Weights of a small GPT-style language model, trained from scratch on English Wikipedia: MLP 704 SwiGLU, 9192 steps.
MLP neurons of a small language model. Each row is named by its layer, matrix (down: output weights) and neuron, and shows model dimensions 128-255. Each number is 500 + 40 x the weight over its row's rms, rounded and kept within 0 to 999. Numbers have three digits each. A neuron's up and down rows have the sign that makes its largest values positive.
A block is one neuron, or neurons of one layer that tend to fire together. After each block is what it responds to, as a language model described it from the Wikipedia text at the highest values.

L15.down665:539529491530483502497508490530478556494481503459510542483527490483548480487440493505491518494496502520502516459429498464491509497541503500534516470466522451502529534516481551450504529486526491419501467533553520431518467473561510456577537483424464474531473519496558531486533536490519476492438462495556509543504471495535597532502476475437468489460556448453530476624568515392454448491453
Description: Final piece of speech, belief or finding verbs that introduce a clause or quote, e.g. stating, believed, found, said, plus "that" and commas ending attribution phrases.

L16.down154:459522539416529402478483503429444585506450502463505520504540434492500544500503482437549469472493513534578500511524583484516510506519486436592500453438486515520518521517538508470473477482454502505433474515482478458585510477478457496534532493573510561555510571457547531505455506512413482512523501498549496452562459467502529533582421470519470491393488519568511530543517435530474349471502
L16.down225:511477510535502459495497450534509507579481425492435630475487543514487479467467536416385473571450502542491525511493514379508531560536492451527538525469464534556495532480454491490434513540510529476455424557485486546475503490548459454487475548526505489422528508475488478515510484529475405555467466499520522549513536506490514499510483481512504485449543545464527514526500493645529563537528
L16.down244:482512480545539529501483473483524471463513500501452483495596481442502504534468437566450520477512560405517545569515515510443565509571581489491449501464575576498503534526469555550527497497479498502365447474507521450534492515445451519480504529459508459469522466423515445491536583447482494488479494530551536467484433495546549430525435483489514485459468454480497544525529463517560413486477
L16.down258:514488504514572462506454529537534475485523475463522584499458489460525511530462536510465429529482520515495498469543409433478525534478529527455527538435439527432536514474555436569488451422502472487433495476440468461558554524468461498494503504436435506553408445487499522510466531511453543556536542443461499565475488496533491544564485468484523445437483455512490435437544612504465478535534
L16.down279:480513439512478528536529518471568453469466538453423509492499429512482511506523523455536534464569443505503497494569493527590512432474431556490460543534501493534497525543475400505472458463455552471545517491463550480511549516534512483497492480506515561404475499505481467469460458511468536531512484571493478508435450489552524533486456490491518441505484461480548516444602530548572560431527
L16.down305:479518454467503564423471525465452498443527463530527439456481471474408548534458516511545479474553483412525486488533540530524516560516480504513507532444525442442478523501459457491536499500579448507449498489477584470522493503470490461598458441459495569439389446497483499469512538444534461486512470485524523547501496502456475565488546522478518464453513510521458491471500535504527414472594
L16.down342:493475547477524605421510534471429488451528466529503487504497523503419459443535510502494493551518504499494570493494517439518476525553481500520455489562487570496491500484478421511519492517561452464535501551539457480504455491506523460444500488546466471462498541442456474445531455438549480443442510536524496554512492473563517518475456443479492487484584457527488420459515523522500487466415
L16.down344:502460556527534431492452517473510468472495556512504464483498516560530506535500447621417426416479450437496464534578531506524550485504542541460408518498505400538531491535451473468474588524515504500414519499511415544507507540473476534537432477459516516456501558504437485575514513516472497498538475580488503525495540497526516503573484438455475483483575471553517580463462534528493512463491
L16.down348:505466467498513511454554490481488563502529496565507512581522465579472516502433503509438581487552411486481472490541571496488510485524492481505472488500496577550560513538512555532537491522529458530487460449496493500469469482464519573501512506537481558517479502497482553464496521468452495466572492542488574553488487512593481458462487520496488613507533547469545481446486595441536603540472
L16.down362:438510518484477435548488447493531558461499520458553496580485551509475538448493469469494499508495500510523503505496552536494493545469522512512575453492454543525438447535569444548605497463465511504537569522498527500468556511537505450521452469530472466511528479507525490490417548462495525509487544543487522477475474519506504476442552429410572496540507499479432465450573459506508468519476
L16.down397:512486548514538398512443577487505574461428516487488457438539484495522501500522475527554447484495505482421411480525485508530530534542554466609493547465469470534481497499566414468453450483542493495507518541446490466430478499458571470561473473436473444398462513548502538519533484451486462484489507446523477456564530485513497507516497529529548508429455418472471413504472454554493570447510
L16.down537:528519449486583450491553460537519464479541448532506474453535485496451514527499491526473440545503468548491484562477546538513482501493494492454472566518469470430534409495562485500537500516520493552530490466519426470463480519556457498493472528490600535549428463492486541504463588492451544563440475545482512486558496436467436551441515448473540474492480492481527537569535530462460467482487
L16.down545:498534486511525514467536479500523478490466460532546522438547491408514459464494463446552548534464436477535441496471502485405515525376549480477480488454546545442507462482459436476518476456487523443510486472512536484505475478516439507448492522528428551433509510528548481499483490466438438473555476484473535470513441515482556487497477458455481419477513505516515514470554505458488536557392
L16.down561:536524470534553506522502492471466488451482445568532491487573508519500468484458495451467572541493527453589521580489442494468456500538534501488512476426525464542487496459495507553544496428566527451549521551535512534472457509439513526444549475615477553490657489477495484509507543528419493464471470478545473507554527517490517457442453522482528497549482560460469463448497404548490439523508
L16.down669:554531533446440543552508533547430491548505539546447521467520529494477547453491570499558482534456499457514467543475515490505452494423520534526527493589470501485488472512529517546478499537573499471587460547549478462522565394498539524501480537469487464517524524498535495445467480537401477499529527502605451487534491479465523510445475480520486448508563529503520469552559565478470578564508
L16.down701:510565534498453438528446481493478572514448516504435487457567518480501479473441471484474493522517548491486422451537568586449510457494513509544683463462484479502507481556523581527485547535486455485491502438526415517544501529522531522511453505519466510501475502458529575516533513575476513510471464519491536485513462505518487506581551514549477521546539493530463469493464459520545423539445
Description: Fires on line breaks ending a sentence-final paragraph and on year or century prefixes after time words, such as in early 202(4), mid-19(th).

L15.down161:415475583582504488427483538453502519492489466460520492507554490549508455454445531489429533512524552498605501557476523491511502401575476480525555484508537498512519526520502474503501472516497538496414543473536490435495434497510428516579525515422514421452505479439494558498475541546516471505505582515444446529540497460501528468522472469513453441499498444485532530488453517516438516517490
Description: Fires on the piece of a full date just before the year: the day and comma in "February 5, 2009", month names in "30 January 1925"; a few stray word pieces.

L4.down157:497514494546530552444526494516528473512533457477528490520526462498514443522510457546462434536528506544543486502500488511495482490436495495470706527505516422529501578492488438500507486541481481438481438551495518501494487449522467598514492449490462531577535509538482562535483485512500589470477540500567448499524494478541532524523494547505541540438480545480534522536551443551568566504468
L4.down357:518552537509533491465492498484526516525445557488489489561548396521501497478518468530502530442496573552498524520463547508427548580489509510506534509460458456516512499527477489546516436472449502504480514497487495471527597577495479512490488467549576485537499522492544456466410539479519504556478529484538473540554461484420526539588443483591556449459536423511529528527468473496472492472490
L4.down572:518491540547488549500465475539514440514510517549501501562543494494469446435557493523512549444460466469446500462470481487480499463429462467435588475498522490473527530477486557489399528476512491489462525539567578469520543500572497566457465532577545521554468475481562463500514475574388476479511441512587531549561508473540510492600514514535521484552569399463515462445489471465514505485483
L4.down576:523561457513531464518542514496493489501531491426495513493510512490506498500494568523460422509470511466519490522412548521482516541534504551524724502412504475516568496524463456511446456547579514543464435531533545464494555495605498445528449560507438470544482516535470518514430474457484573438432465505532486562423541520475519527435533542540535496486477518464509569426483519466475503579478
Description: Fires on common connecting tokens in encyclopedic prose, mainly "the" opening a noun phrase, plus "of", "about", and plural endings before commas ("months,", "leaders,").

L16.down37:498526563443441492559492555532483483483513524502500527562524517504544521531509478577549472447430497438567470528486498423492481487467493493520402537471404521547486477544542500475552536509509436495488570516472465520489449465544500440606549485465546448497505586476513510475453546482499506444545499537472541491528481503497464581422475540439522569456525510480473494477538557492577493507374
L16.down75:468486436559537488467563460506507519518545570502477491513526530495477520560554497485570505502511463549476576456471491605500502500464470511479513464487496447490572519526464530587520480518493496484488566498430438531484493439488481533520495499541523494510556441556590440491455531563434541502516511555466542519467499553500497468574520484551536545487614484476456532429549482439501460571542
L16.down126:521524530487460456526507448403579510601555492535517470527486477446605477462555508398515523455485457553461471475477503464457506520423486437526445453554570429517494479505523484494489486573516513412553491446497490447525513548515431580517485549468490513528505504516516503531588473556458502474519538495610502455622480475514523450553456498576529473550503430457533495529555526469468513474480
L16.down137:413549536464533548481505472464561528479477531484487513492491475520470568529568500513509512485458479567498447510533480473494460436533497459504597538479441489437483492572476504505506574489473562530525502516547434405416520537474505534553447505370548505500521511510512516464505519544503452435516455475497548519445575514499556507502519486464589477509522494446532558479501406528544516518531
L16.down143:441476499431558470507463507483493501460520544482495479480475531535443488406547468466532489492565488534527524469496527501449504504559510468570538453490482500566402500531441499554525554569461560515478495531483544514469551419487471498494505480487513527526525481478529548482445502537561552517471498484472443466463535493504462553582520505436503506535521513483524475472556506478557485584452
L16.down221:497534479448463505471483573520509506489544525419579479528465466513471539444466482473496570483520495492459483521507500472507535436539477457420520513482548526471499465477542439530556461500583527523574516469521508541501453540515428487480425538454541496498569526481658523441516518544444506520534540513463516500420433467428514491558470534513412589538469571505521538466478482463537484517479
L16.down245:472549579516498481469533433490525465443496525485546520512563550478520488484529534492459523540453496532560490515508509453501536478492539518489465497568556471498527490553561547494492481544522473480493509453539496498475531502505511451519425530456430601552500478555548478428498473555500437482532471479580532479454531500412539424574589571483469407535511486472546459485546480566503546499576
L16.down248:481564502474439522584531499560545470473490527455583538510540524540527565503452555571537555492445513501452527504470494424533492469510582489519482519534545492473547467463521564515523489518515464515517488501508462533508478503489514456567468499465439421480523550435475461508517501506533541461466479436449504519561549560461539468484467468486541580473458566508496463498459470554525481532485
L16.down266:476510567551458517538487459470531497492527450524612541513505519523508467504475502544520519539533520532513453559456556502495508544415523513464490555503617532572506518532531526523535510539510478438446529572487589484474499465507520548527503465496458606560413522502475480427494493505443518529484455512451493518430470513577530524597487447569537471487440546510506505417484506574488490533457
L16.down327:516518499500427564510485449466518469543419502461544510516515479487503513459438548506490486533545514591439560528459507513419516509482534500519502476537536471524431456481496539545463551525566487496534538519470563495452520457510453523479482554538534403486476514542519457496583470513502536566510437512488488465546481430426493514548476507511473483520481447429429484504512494486483442535473
L16.down394:446440486466453529480528468508482549518560483495465517487520495483403532479489521485527537529534434395488570453483475499550503542529508563530515474452526527571537522457470536520539439465466527521479521482485574518523483484527484528569497461506501495479469512517449497473524495464464569501490520466535556521531441522481438497469441577495491545456560463543462502402463489553554411504468
L16.down431:402509533545474448455514510528496488492540470490512486528462466476515449473468482447500579465499513511482472438514499500456484597521498584561519534482468526514491499453553499547586486572484535557449500490444561497450404471459450540507507505481526467408526463509497445551501531467479557468494591564482562486513498499492487550524567520497475528566536437519454512489521543580477465548517
L16.down442:510503483514539493465526522546500548516576564470471468460446553403499514473518544505490484491535514507499476508525523519464494489508499500494469525457538484493474459496531546460558523519475546462527486441534506471460487546494554502567409531468469533573490525548534563443582522436427554548466573465508516487557488532428478527467436622507440503521520507465567475470506501518546471474496
L16.down570:542603477521489504482496517509452545544426551530462513411494498508474547505482459501529511519554528502544525492511562499544525509482563523516624435479464524522484512496563537511473527415484555484472509563455491459460521518525470475474505543432503507532515503441474491571413567452482465515522443415378496481523469532459492536483553543513524518537565529444547511555478504501532470505517
L16.down636:564571483581497478454447541514485508474560518461513503538558521604501468540508554531511505537510479503504459538571476539522460523468554417619519440432549461576523488544589549479514526497504543471481470397454503441560559540549487485490429467565491509472485580518506508549518537468553433516490481535474516465472500447486542518551511595453491547522565509450573505522512533534478540495502
L16.down656:532480573531495488468513503477480410485455465479524486476526470524550513512504472475532403545496519548488502465491451509445476563520566557497504453467512535493493500526449515503449401512500507489477516522450569602501480508509536525484504457488538520487501487602532448483478450498427481550507547510583503486475523480458565551495476516481581486563473508482599520485425430495477476451505
Description: Last token of a connective, preposition or reporting verb that opens a following noun phrase or clause, e.g. "due to", "as a result of", "indicate" (before that), "(with" in credits.

L15.down222:580546534487414528539431481492543538586556478435514547509522523500444537545544514474498477517460512577537514514485514551467515428448520569520508474488526536507532513477518493451478485518459489491541506550546413489504489467540540526490418567511459521462449480504457479519546559413475523513514515497494535554490492524494520566547549540507559509501476464522482461449430602559528476542482
Description: Word-final pieces that complete an adverb or modifier before an adjective or clause, such as -ly in increasingly/deeply, more, -ed with comma.

L16.down38:472476465526565504488521468499409509483534510556524433435510466511477544504474510409559518432466535493498552468477542436548494501482456554496634477500479514452495548544391494480473496466475527488445536525438568524523533482503549549455506492489521546541521585499556531532483482476492529478495431460520523479522415572532527480522426474518481439520584464441550463495487423529502556482502
L16.down77:531472499460511505478516426455493496552520503437523434494509520568451521520505448518471537445508481472509453460524483523414505598538436497471505408556561459550536490625559492514525512511477514462447454460484452569516521506564525426491478478430487484465541524530547510509486497567481474518485485524447460481522525534508463522571444423501426506473514456509510527585531545513470447480511
L16.down91:536517530493494510505491510460531494522553482513596477500459463535380517509497481563491422485481495512560561446476435492453505490467481460508539491483486557518537470459576431464529456499472496548517460504558499503485443521539493472522459510464564511513426453478561505551510574533484462481490467455526501544495509471480502527449573549512457504530503454489518463484504521454445453449488
L16.down100:458510467485447507483536565482504526505524520488507565504446541497526480487409473585546466556531441430518551506478482536513478581511532566461558545520491476514483525482487514534560483499467511497503528518572464529436462509578535481500514562532526480515504474453618480474498433440491495527521519439466492421519472565531496526514486510505486540590576491516510520483463499491506530476491
L16.down110:482497494456514508450501511456486500455399518455478521541529514441448536474427491452502525488413487465544483520509491513545556492540447495476654497477486514543519460538537506472552496420531459488550502517529473491550470466484513541454428449508472481536566518417532532511545510524465483495470525555556513479422494529524513491560531460443556515522535452489527450524502466536447474454465
L16.down183:465480565524482458472488550557496464570466452475568435490552460478412528467514462484483481565552424427513536443455626449468521502520471534497538546467517539498478443536506483574490496471482448533521509470598550452509452497468529501614556569484518462451516512524517462440432498537477502482440453511449427532533513503528524503526546550482486479542501423446634516445519464450514481428428
L16.down236:518525489461509539545563453486516510412497537571510462509521478518565455505493507504492468524523504459505553497523468600510507526549483519489440515501549454473479549455547571498541470522571511489468512472442468541564571530536471514561529441476521515485452551466493504534475477472492461460488473450503481549471536512470521449525480591487590487473468506412479488510494396482422507492524
L16.down328:572488492528473523566531508547548539489486507467509450542526515581413520525556529495416455502479497484493597476515399466523586506444542464492539478479545542491542489494482458472520547487499509543499525523543391406424491523581454517563499446535573465474498491484491455483551483474498503504476465453525527473545546508583450486554471457460490502495471534527444502575506588448482421447451
L16.down351:541523480425556513519497469454512553594514529486556467446492451379459432420508485497493510496491475516546464472550588497507452513472401448532507498535500519535511555490440501451501453469489499444529545468436517446512482457486521441483454414496573505506548514482547567445545473503463471493411569482505434506473494547493507512501479522496578466435480531467427452518514464565480509502489
L16.down391:522476464412541421519527462510493502563562511467481495477534487538434500535545436450531358503493456461480506479545491550561483513550514447496462534490566476440503545508554538466566463505562470503479474506460457507492549475517502470529490529435476539517524491481497540441535440473421521497480524512502476444432601396500492427529446474477551494449510481535527530512491474475509445530492
L16.down472:469523501523451516472464559567488484465481477511445512495525528438569485457462591466493460499562549522433498545448428528517557434541520467527571484418541506455426429487494524548535506507535510404451539483497553487519554492438506443516450494494530462549473545477508505495490530450529518517498505570560466467454489531572561464500440494615531504467477556523474536413478510521553521477518
L16.down538:481526468506497471487555453552461578487496514474504483449443487538447591509518501441482485514531497548483527496516529485469521365491502540424600463500491503429569509465519484520495493545446528487540572508571555467557528491479500452553576483492539506528447482525483497531412486474467530539496508491437487525521521479475561448544452544506532455465444485525506505469518450519454403522478
L16.down554:508464530509525456497452463488541532462491450425460477519513435509487420472462503469445501530565522524505479455512448493446450549503426509477576432470524558477435478551520516446446535454506506506500495527524462610494504472502525527487544472498551495404501541498541541544557449563491482521463505500511529536458542454532538542517504509523467431491543517523520511540529472503406458460483
L16.down616:466550594508499460547518493537460544452477491479466486519524458449506490468523515461516475441600518441539500473514502512414507495502439491509607490536470531456500533442504532457500537528463517479541574470489581494575534483508435500532514546394480525482545511498523461535470468470450494494541510499484520523522522466521523487595562500478518573536540541448504491517537512528505479478476
L16.down627:478574563449519550503574489427515458461502526460539536500442432485477475541514462401542410495510507481513504524534571491504507482512457531555519494536481489500558400446441467474504460535514535517505513494534555437520490525457503512536477474484505528547474418517459415476490477546434469538502449482518493452473497448538470528533462518496504484511443480504485483602506453476547502491409
L16.down684:486466498552572537557556463503516530553505504442450494451453529547507532449568492538475551504446514473435533466485459518536464545516448496522538546439486632473520420562522520490476525530513497514431460427523547543512486503452393491520523533547562481489483470498521435469477533484446474524565594476454506484495440529516474529507567470494553523524520546507503488489508533495457555511469
Description: Mostly "of" after quantity words such as all, one, four, most, each, the first ("one of his"), plus other noun-linking prepositions like from, with, in.

L4.down259:539529516470512539484466499454527475481566493507557458469474455458490491497530504513449551502494505478460473483492557496517544490459444484538478576502528506484548529436496507564517482544511584551493495527400487456489458451401523483506601604455518517528478446536495516427510446457521519538460457532424495508528462498506425429448485494523487490508548528533470526456438505518445561477458
L4.down419:493436481501532564485529579458467494468532513549428461406504509468549511514516530538471513443474515441549455473450582430472555465458448471567459509432545467492446521463427527471466487549529492455507477515553485563452498458476502491518521548452561510474423536466431502467457549523456500613508562514407548455419529462538464479508500561428447517418515524502478566495503484494484448536577
L4.down548:494477514498498519493517537501492503468553524573481420528528488484465498454501444532398452468428517540488498533524500484519516518527438389492450545492460495486540546477546506527472484577544529517540453523463484486486467509517461457511568527486498544538475547539512440541487509444537519534523447528467539498491496574522535529514428492476608551536506545512506483510481499488549493488498
L4.down665:466509439522516505547594500478499487434565469530476494510479479522418417490570487541489527561480504488549509446530533507507470414466390449497507515531491468528559479496474505518510520480474502533459508458534485558475509468420561499497464563524506484520466492500531547494463532471510468432409478493541502505497537449496518493485511481496530558484522486470491491557541488507476361424497
Description: Line breaks right after a sentence-final period that closes a Wikipedia prose paragraph, before a new paragraph or section heading; also mid-word endings such as "ology" (Climatology, chronology), "own" (Hoe-Down), and table separators.

L4.down160:422532596499499548451493470491478532513487538493590478474544527482487473413480541478559506476460550521567475485560534450541458469470486430482504441491461418494454454520491428550435564514443488503518438526519542493492441540564454520542476483499479459574482480496485554459568499484511466518536459469529565504520493565500532503512470488530460551425546497466596549549477470533521554487494
L4.down256:465486516456536470476454495426434506523392491524518505380499429424502503465546520452507484470474598540488504505521504484512459527489510472446497506470428509540453447534392499557455542502533467532536481551450461508494454533473503591541471482531507483505489583493511504415557528553506504502507478522510579433481483521481532496538506494543480388477525556535510477498429472581471535544458
L4.down296:503450522529495532459499461509502515519541519493487562445509504587443497499492486527465463519547524556513487514517493549463495439448478498507438462528504447495597482419494472558452511450463510501522519512523540511485506481555479486503463485543499423483450563508542477545473455441595488467519442455522534516473507562471552524405556503452478517432556527578517521494466515484553433549461
L4.down575:534440529498532458511450506482539504516544548528570550520466516454522467473500554500512475493484472522556484441558473501495539524474444575457501457537439484538461497482469540508506473513520493471448414469478435496526547528493434504500435459500503517532447423495579552525550561470539444477451413491522488544533501454420512473436481492519480534493506550463536459542450540492453495504510
Description: Mostly reporting and writing verbs after a subject, such as reported, wrote, claim; also mid-word fragments like ated, cept, rit, qu.

L16.down67:546440470536461437489500544466515509576487498496514491472495499481454480421524448484429535471511505487496470524458516554485436519475489515553462536533502551479496521577497489463566472475513467494533492506475457466551496448513551446486459479519565562497522534490540490521474476506482475537470482505438439440546540552457449554505537495422435541508468455485569444509473522438477422475501
L16.down76:545491471520462530541503453449548507469497468486445515481498443515500432542495505422551515450538460425565542467504525534531449513498528507548642502532543469551467458477420499479548497497484491482490441537509492488496514514525472554464520455527505487528396474542468503555532448487478492496549520511542509440485549533447542430464553595443447504536518428500566568493508483522459483492506
L16.down108:495467519411514558462470570499439517511545533544518470481562500575504514501485482570582422539542435462472483519543556499478540464523483558503501495538500475540536503461517502534476526459407437482520515551501542494482517424510506508452486502527531479564437474513543563511477506486475510571490497484506502593518506571476467548519455466488464462427478514544498579490565442440460471480506
L16.down132:470530433491473526556516421483512481589526548502556553508512538460488501591475493447575527576506525506485502575573531534509488507437454524505521473508499527483456494488450501531584534533554472474488438472539544542452443490495537528471461482481488541522558465448541473541437469490508541469482495546503534471476520554483472455511488576522511461518487447510471505432517518520477569509486
L16.down136:502563502506497550505533490549539496499481429498495516514543525432561421530540487493560479531478506497526466442435519463481440469504455507538424563515495464456446569497460495492554485502532446498525495458481587438500531544513557467458519454549516492520444552452468491487517481467510458511499455540535410562559507504497473532443554432533514465510469440435475490485533479507447602499457
L16.down158:494492551555516471502474556495475513561496490521506590445558508488544432540462515499419434473522481592530530505416565430568513501472472477481477534524482480500505474480459493441552500503476545469501455552471578528547505545543502572493446564451559466502530548493492425467489479538443482485467505575431441468591511483522427472483472469555509435440481465465453491509451572430416457478564
L16.down202:533534505493423503549391471466514497424548538471480496539511485507476553533512506532496520500468465514536514494511546459547456526450508509507406521469437452406579532523517504547540521527522455486511485485520433469455451416516562548559491445531463582473464472501493520432486575533520482586427526438521507516560443559496499516524560481527489482485490508476543535462511475489535532488465
L16.down271:449514473499518563504518516535534524523464515538493573472488517550510527450528504457559393429441491575492493472543505487496476540529489514469541472501542496428460462512454519564447464520505490421475510531562509503522491518537474524512511452558424491458437508434549502503553459498497525525414496463609512459523463516431479433526537505564538492537598492465508488514441493483481467514486
L16.down315:485483459524501561576536502494567557458464508489559535446539528475488476497474467461499525458486497437544470434527525528506503479479546550601563534484487524472477567545440530469520526503447523517585495499588439481521468549445474450520509433475453466563587462536513512555425456530636557471521461514515500494511451550514490497540515542449490494481479534520518548450498485495496543511504
L16.down357:497494506436469492560585481517493512510484442608540549496541510511497499563555512482489455474445510427534530515505533500498471526513488401519478487491410475503567428518489529511405500468498450534499441465474548471563550557514529508498579469556501496538542529514577465521472464468553530489445464522495515422480517535524498410512544475511408518513513414504512499505491562504518507465493
L16.down424:552465524472500532496492452478443486512524508468487554511471491466522506453468484530549503398502515429419517463554585525563504464483551467500491486505510463524403467407467497537477564476551475534511569476520554470551528507506478487550597562505452485571502431455548505470572446517518540501513502453488486532571455539499511524449523570520492443425510483445450520485473495443506485529431
L16.down453:552541459509450488562491503479481506463542463535431506476555468501521505454504496448467467449473478503511470541466450489476494540522500553468548490449470461523623434462452425476548541485540486403475527525530485555377570508536568474507518536517500466494525506522520507438497499535539428492445528454560536442447526481550527565425493495526525532506439488477435456454489498473451440494476
L16.down484:533539477641527489439587498518579548547496467534472512490568514453489467573524433445474500500443476500529540539454573531461523471522570484506469501535488451501470522505530556536519503506530474489540465558517508509455507527513478530533415499515545469459503555486479521478475499440527493622566480439506563448508534475543486515476486548468511524513427575438490503518524473445482483463413
L16.down534:525518446496557461511526544592483463408469506580496543444550462486520538494490471476479513508549520455461512482390456472531475504526507497529491482616474526427506516441473579496490510557530478483552464482522478506548506511526548522514437512555483489556457492448500496448455558505492505603507501529466531508514464478533471415500529521551488507506514432455555489476491533467552487430468
L16.down539:428505540534466510543532518446525460485476503562440547545514489528404468510511567395416505472512475528452440489531519490490478482496533508393512493487498481489506450510531503478538458475497502509466544552585478512560529513519501497475559462483463559540474563495466531493514502523480511527574484493570446512444478510527511478496484465540518501515516534539579433503457466536404557622475
L16.down582:561533559531553550425522528453609466471545479464505511475498529530497579556492456548488474523486452543482445478467484470466514423472478451517518503470491512388468497556505539472470558494523468536504428492506435499512490439464473480502521378511510567461487496533403496549489545498535448529542493541499496533472489450460471471541488549505480472559480520527439519446512506428536554543473
Description: Word-final -ly and similar endings that complete degree or manner adverbs before what they modify, such as increasingly, deeply, significantly; also more, much, well.

L15.down155:471466437438481490525550462460504544482481528470517502501533509477475509560494444557460537486488466495468525547495534521508479428447423518529486457463533515601548555522542523468528495549508552552527503572421483546535529533470575512486501409487475473478502498393515529464510537507454498543485541498496441498583460544523482430526479457524490564484526523533473544467485519578544521532523
Description: Mostly "of" right after a number or quantifier in partitive phrases like four of, many of, each of, one of; also scattered fragments such as role, as, mid-word pieces.

L4.down267:521481532491527535482559539420478553534551525471496498432609471537458525517505519497483496566507496447571462448442489497468470487474437509487487488551506532543516453488571569489477418456514451527460485532431518515539525498555563561518454479520488494481503536441504548525527508493511473507487487452517434524446473508457540547550525578514505457489439470515488547437507575458550565557502
L4.down293:486488513496544498529504587442574545545559480517507495427540527572504551499543495558460468447509487457497472515485472449475491480462467490496426455490480483488496535480479508458499477525449508487517521539523531529492475497509507517546507482501511429573585553448495561506505445419446476435515537521446434410477435520529496463427561465481560492501439533538455515463494463503453600540573
L4.down628:471510460510463485460497502418488482589556533519513520455497483531468471485489484540437559489484499503518470578434516504488572468570454560446478511460583391532484468423530512506584472500533420521555484495497499492456457488604436539503478492506508488463538504569605532456503473589482445511502452469394510529512520498501502518484550545469525551462517400574549550453532510557473511513551
L4.down667:538545521529463488449476505502544480584523460502489503442509459479521505507523518462494524502529469449493458452528550502530460475544413603440493472449493463445482479439482585487547469498488438500437524469484523503487486456538517502497476501528548518515510534533512450571496517535514512579458522438426474473454562456519485473533524489579557544524411462566547508453558508446546522553410
Description: Words between a subject or auxiliary and the main verb, mostly often, plus also, be, been, still, -ly adverbs such as originally, recently, and "as well".